From a checkpoint of a small transformer trained on Wikipedia: tied embeddings.
MLP neurons of a small language model. Each row is named by its layer, matrix (down: output weights) and neuron, and shows model dimensions 576-703. Each number is 500 + 40 x the weight over its row's rms, rounded and kept within 0 to 999. Numbers have three digits each.
A block is one neuron, or neurons of one layer that tend to fire together. After each block is what it responds to, as a language model described it from the Wikipedia text at the highest values.

L2.down1458:575574530489499462571536521492496506472467467419459462509621561489463458495549483556517482550471471512548556535466524516507486505505551477451527570528473517585514533426418524526480495509455468476512441505531466522541534524466468452531422448506486470477498460518494517576483508532425557429513536592460444551471486518446530524545473555532463556433488602471542525526478466574528485533537
Responds to: Adjective-forming suffixes

L4.down348:416478485493516486534483516564484474530486521485575533453484431433536473479563479468471448512432587448474520500548529514452507503454481515466580537560522515502517467515475458484453452477515503519492468476489538556566466526462492574510559563435567491464468505532469551517495473474535561511502474507503446426507501504470513421478514456460570558523513517496564482492505572503530460539543
L4.down711:550434408481471461491497521555497488483572476435529531477461549487553503581565484449516509470521497465416518494455501542558523503469551471471611511460433462426482507449524465452500435517520518476473513445552497460437460489465457482471464491483487529470546502495531522473471560453611540445541462532506431474556530497526476533543466528511471567567466414533498498487564447468471569499487
L4.down2437:501436561476411572425535535556475487503524604500505421537548534524600555532438473506478457488551439508522586448526504558515472531466496503550461531475462545442475475519474516534571466424419475511595580428484500466528514450443495494504575513493499490596505446580498471518492423514493491503537491502478536528497491526477496516481456438461463519427490461487479491500487483438447580579574
L4.down2442:464485527428435434537458505546465562521487467488482523467544505457510474530545484495564382483502473461458542489496464503522543533437516583510564531551522468494495533471577453530495570508432582488485518499575512547439492574405534516502491571487551482510513467544438467507475497446593485553548501562505520457515539479518510521485477467486537541499474457469528504473480565444516489513520
Responds to: Date and period expressions

L5.down102:392532537479467488500495464525502481520477601529481469547482471449463468488490467439504463487465465483594483505522519542491488480508493505536526482464513513513445551529557557506492415513515489554529522470552513526455476497460469530549468500510502472609606529515530517447530498519481522596435488509456448505506473529526449510487518542452477437478414448488435507491491557504452538519548
L5.down266:450472491507473504448518503481527566480526571512538502470541509461503559523530430474577452495466519516455490453479541557509509532459500464518573481513413507576465488450484473505463452430503472450551533469544493494465433566518473529490472504518537499513496474543538494514462491490534472566544522470460508442526532525520437488458503543493461502516482494501491530584487557440481511486484
L5.down679:431559492519485494487571508448551501495386542512489580481490518522469498498508467564414502449473500573482494467553412546534479480490430493514469499527528501479458552479490511560498565449408475546461551514517504548513498496522415525536479529515523517546503502506501513528562425510403535531602507554430510485501476550492514508480509525468566528535558530527443586570490504439543500527490
L5.down769:419549507416489511467505583528453481454524462493498505522514545501513514383457426504510543411471519496539531546486501502519530537458476572497528542569545490533519479441528442514481509467494563520536500492575516562525516552492492556508464477567511468479501458567528508481525578437503512492490495529538470507509442502473499405506505435437502486498439540477440511515500512537528495450508
L5.down1077:494464503470536446497485498535508486532484459434497465456496485518555544517573496506476434521533495471471456496505588530566478536468507454494495524563503483563494394481508518469470434372515517486491474580534566521569508474532500479475448526568530548484493488537451557419502493520460562510532541465479552523514557533468489473436524543563517521473482493505513498545561519504523515452528
L5.down1211:488489490501554536537533438472484527531504482488497507531503558480528519511445476534510509502506467528472489456476514422509439553475568507536511502450473528489581467496545424529466535519562448518524421507520474514488508541511490469465462507492467542501539491477533562522484539585494501532432502474533540471512512476439601519485504471539540482516483472527522454513582547420555479417575
L5.down1462:505400538497456460542484489449548527494497522442539485569480490512515417504553436498466508472534579516495573466503399437501446493565489499497527574519525522543551450553501398536505470549458529601445381486546516556477561497553480523510492525519567504504475490478509481504573458466432514546456463584506516495513499443538497568502489503489508490517526479497528486522543555411537491499445
L5.down1494:551497488489457514447409555462451493535529507479519476540437531471524485355502494476557415463570560523486532533492517503404584457544533503595462524572473508561536434473574518504530420485451442441437427453451523475463508557517547478473482544531489506510446462497534589553512499499479524516494478556533475436496453524481485524448527513452549579545540549476594484488499488593527491495530
L5.down1504:504453544513481470475502550456516544441449492470504436523576483571444434524510549465565404554506526504461521516576504442487476440543485476520453508487553546503502450540504499480514472453475543520527460459486548525470431553504473455481488543486526464494478501519547462446506531553417515540486461502491487515532476530579522532493459482559579451503524452532543483501499518449569495471479
L5.down1533:504488456464507540495513486469486469555557562466445490477529541489490498526515539479499509483533615400507496467513489497524534478485540444468459517510461484509533484530572502422543531516535516429478500460475520440546486542515467483461472498471493461540516474524551512481466565507456549499468522540444521511472445482513500514464473487512491534572498487438452556475540508500514490552514
L5.down1753:466487457452524549532524558489474492483541501519460497542511502493474500461466501498503455466460468524573441476490500521524479536514472551456543504526530587538541526516512498451476477513504485470515536489538464514529511489534535533466531508475552461490476533532529477556481432555425547510473522498560493463519435397559555510414565518575492513522526490479506483508477571541480523491557
L5.down1849:511550557459483506444454526479510533517488510547555429525516517560475472395469555518432507472495536496491487486488524412544508532474489434504466521525529494531525487524555488461513457536455489490512523566566564509525515487506506471498496452561460516489544486480569446551526430453480601434490531573524501513482524490472451526490493470458453528569439511445491549539546460513490496521485
L5.down2050:533554506504483639501418502607514541528476496485470474582446520482462425495528427486477496558533477570537504497511525514528514580561490455525563551495482505492578577512519500607512497467463433433454487416527465404521501504522441512455542420428419494550442463472473562511483420528541562562500472521527515496533557437500476549453472478510415507554478445454473460591480514453558443583558
L5.down2568:530437452429475530497462567518520512508541506544476501548445487528482485499414512468483527486551534502442506470499506483502535505571553449537496537515525514504483496534499499572434452439524501460493432497625458454480539464541530482503573532482483486483445506494573516479542531569491501470511415498455482483514515544458525518562505512501564475511458465481559505553472529481365540495481
L5.down2581:493482453444513589571475519548376560557497548541588470594490499529514475541522488559523527473490482510482433512427480559534504468569532490459540512510501470490542513501494432535566498519550582528465515473538451482541509540585505448472466541517556547527532518475497544461518477427475538481488429502442463478478507507523552546535537514502499500514464509465523445492495569450473558447497
L5.down2880:514486497487527523422511490480494526491518505432533446501492449469565494514499534502566414492475453475479495513520537562561548557482467508485512508468477469433443493564490515558554565478454524480537459475453551445424439544452499504517508482493467471482548481532522507431467475432495531505545506451448581556508531517499474529499548471449576493496515533483505451450501572446476474504547
Responds to: Year-number opening pieces

L5.down13:498523518464482420454450503455489582525529559482530494455535505570501534545464551492465499499502478471498448512532482476506487497551495459467392517516466517427522514564491529458514529489553577455481515569507477448550520535436496493482543533514480440488545506508522494417487515435562553475519456514512499516526444538524484513541523508449527400485515443532455448545503461460512499501547
L5.down276:485565538517457554496510515536542454433549470514413507586543548540466541481471485513477538509517522467560473522489578566481572554526498447497449524527518477526458522459567497555469523539494508532497526527551565520489505512524422546510517438536547486497509416491518483557471535460509440504439480512460521475462561465498517536543553504549485516559493504561484510510415518470458420510491
L5.down336:485569549523496469455465569507527522477512446560518537510518469455509553516522492504481519605481479512454494465554520550585479455490534476582523513550458524483519486502487479515543465518507461530539439431525468516460489510491496500482459526416477466473515587473517428544504544503447476514512454545425510507492508525431443459486517502519513456495444499541481530493496539496522540441454
L5.down787:463556490447538506497476535460516490477526546482504445519506472468445484470549454547530478529463487477470507577442490511530479515491520554507527518529509500500454506483512504465564495483481531496472505468521553497534538550571399533511598513484534472492486517563476531524540512517491558491492539518529493467491507507488497491525501511499508519520493430554472470476452518471471484379506
L5.down1170:488478476471450491522398508515528530414540511486509550489463497537484481511497497453489466497504424440416499546481604508428507511523535519510388490517560434586480577509444485574546474453562555464551421516458533464516547534514512472542491463478470424494485467483477448550468502471494514474581483477513474477473566524467534453534490552548535463503493533523543516495498501407483418486459
L5.down1352:483483494499558562554521526535451573500481518511526548550585528474488504539535459526539477467512504506480547472522507478512491478451530502472525504568516486477501516478422590490501543518469503511479506546534513547507490508473510462527433511519478560456572544509413424475482501498492473514494507500462525519496534472577530440445528428504479479409491408523537524538504484568492495433545
L5.down1354:478558521556532478508482515494530538491446479441486468498487581521522492517502472514483518538592510459486476457499510568510520546504514512495514547470557471462479533468499476570491557503532510487516453566502476539491559533427494483486463512559472514455473430517500456506486478510495537513557535535483491492515500491536534482528480525464482518533504488435527489474463557451544476464438
L5.down1387:443474462518485527520500491492476427567498487516475465469523497476467511469465537553474502533510518553511501465475512470569520478593485507516511500461464498543540506481455508497534552555483583527535519570530549443518541531549470498480483481491485549493435421548522462514413495485510502533480552469489520517551532538459541438472497514513509484531545448548508522497555478443561470488520
L5.down1396:493518513571572490472452491546515531538397501541525505514519526559500515484543514565568466547533481534508515509499496481517457492522516426528518484396532516498460493522492442458463507541504529488536474465393544537539552486525537499509502512574549572583513578476373540549533476495526476524512517490540542499504523416520504481451514550553515495471530518506438493451481531483447517518471
L5.down1411:533467505508480497547436597502484570475523417437547530434506505451518461446533453459465506562570455530475476484551556510465535552529503508552521513501456494452543469493513479517475518556481464549530471463385512498419448473483530478513472553510534550442505508467618528494505523489481413478483534527539549462553517509508448454516450482449466527493491554504565483541553489492553559485514
L5.down1511:496460512563526522567594488548498484481489534501509568527569529491436501445492493509508539532518516531476521473525484544534460510520560470426528531526482501539551476472464573534469480481474494528475536535533497523558458546502441475431536500485526473510547474489441424486504476485535480457512473553440521489448533512403477554462542574454502548524449572504464492539471512525538486495524
L5.down1993:470483508502529515507494471484542525489576520491473463437443507480458531483498480513479465528427558491525467506470525486547534532503547494481540504518476455505525560555533513456466546484520535487433606516509496512491497540515526448473557460549441467569575499531594600485513468508560508491470538507506501587505498455537509477473515485509484481466425447543556529439459440468432526546518
L5.down2428:508520484540539487498524509518509450464538504470487473515504556501488527555484490495553537570588537423504500485442512474502509484568502477576465509523393531547494475450492508503491488530507432488464521460544410551449575542513506535565483480526490502502472477497494476585466527497467483516498526487508515572502514488426458506511515473533448545486499474524476477538507493492508475552469
L5.down2516:429440472488505531539451525481474563571467469468525476501496528521544543478511579527546495504497536508455488460512496510495449470525460507488420481494523598522473500481566488557547510504538532499567550484478539478502547510473475514503420570537539494531509473520517514427486505565479535501479558516507553509507541466547516508559418528440523496554560529511480511478502560486481497504503
L5.down2769:510488483540505482586541493434568542422500476491502514564499577466443543509511533510493550465530472447502552515467542548485494500603457434509483449491495463558513485424467505464497513530499420498437490457468478547481485524543505513525557446581542475557486450493473501525442472569532558558513533535483584478492549468491505426536488581564468511471536501476436543527503555494528445518508
L5.down2934:479507482561506480538481502486562509483533469501468543474538521523443487503501515565539518573547501547526531435512569575527526527557446454490468494522493498592449502443491526535464578509525522550494425548538523562464549523466479535466515541579543513528581430471444471539470534506486457487509532571459558482470493531459504465544498564514491552484530508521605499497441546504553533481469
Responds to: Possessive determiners and suffixes

L2.down2173:493450466519540462521508506519439568585464567522505503478467534453566531476562506519516474467472445506461508471524537518431545502430459533481463502465480508518521480529506466443439534513474570519533442423484473500539514530461528449565546477495522550432470552463576525573437441511507521499463509447480559511455440521493443461524543491495449476527442533497463520524499573426485471467525
Responds to: Article heading and year boundaries

L2.down1378:470484533499505498578453472471462475494479538518499546522489541467516492494534436503488511505492500553449524453482466512435475468459490461528580495558524515485555492484497455523408516520479485565507510467479492482473470494543513550579516550498560544456479493454487535458521448478492485537519495485464525517526471499509487516478506537453522477548521515460520432493454536420570541488434
Responds to: Start of date expressions

L4.down431:473518483510504492607467514465426515549469542482489490514502525533513420512529531493528538485500525494525486468493522517540523503473513530496495513493573544487501510498516500464505530538510532483518466521529565516564559446474437528486523491496487493485530485522485460475472502505471502466487485444464501539449529493493503500516479528549500524497519512543436503510530508517521477485505
L4.down668:443496508523522532516487517604544429611459517450474538473525511485455575481513517468541519501519530452496553536437540532455470480478512599435529504438516524534462470560493483504495539629483516495501524550485539490503482413489480525508505501457466494485479644527492523470465524517449486553489574484455482521421552406535472469501469468496455538536490509492470507460546544450418558496505
L4.down1706:511502502509452460577504406457464476520494497436507474537470563535517468512530503513503440546479511488562468481519507519450481495511522525450561544526432473468495511486468546549469493544521417453511475482510484529585493528545451537479500472583480584536519492429488489500519457522474473518482489441445507525441437423484496542480515498493518552521550485570479488559451546574531508527491
L4.down1796:467447574597483466536509482547507440502543438499453530519497549525488524503441445539505533572505478488523472464445529574486495557522488466533506499528505530519454478477465532511447499460492467550525503562508466498555440470516486509536563482532468536480542529521502517523495444500518435506500486548447508522474566542472527521483550567575472546498460542519512415572417483479492526539494
Responds to: Possessive determiners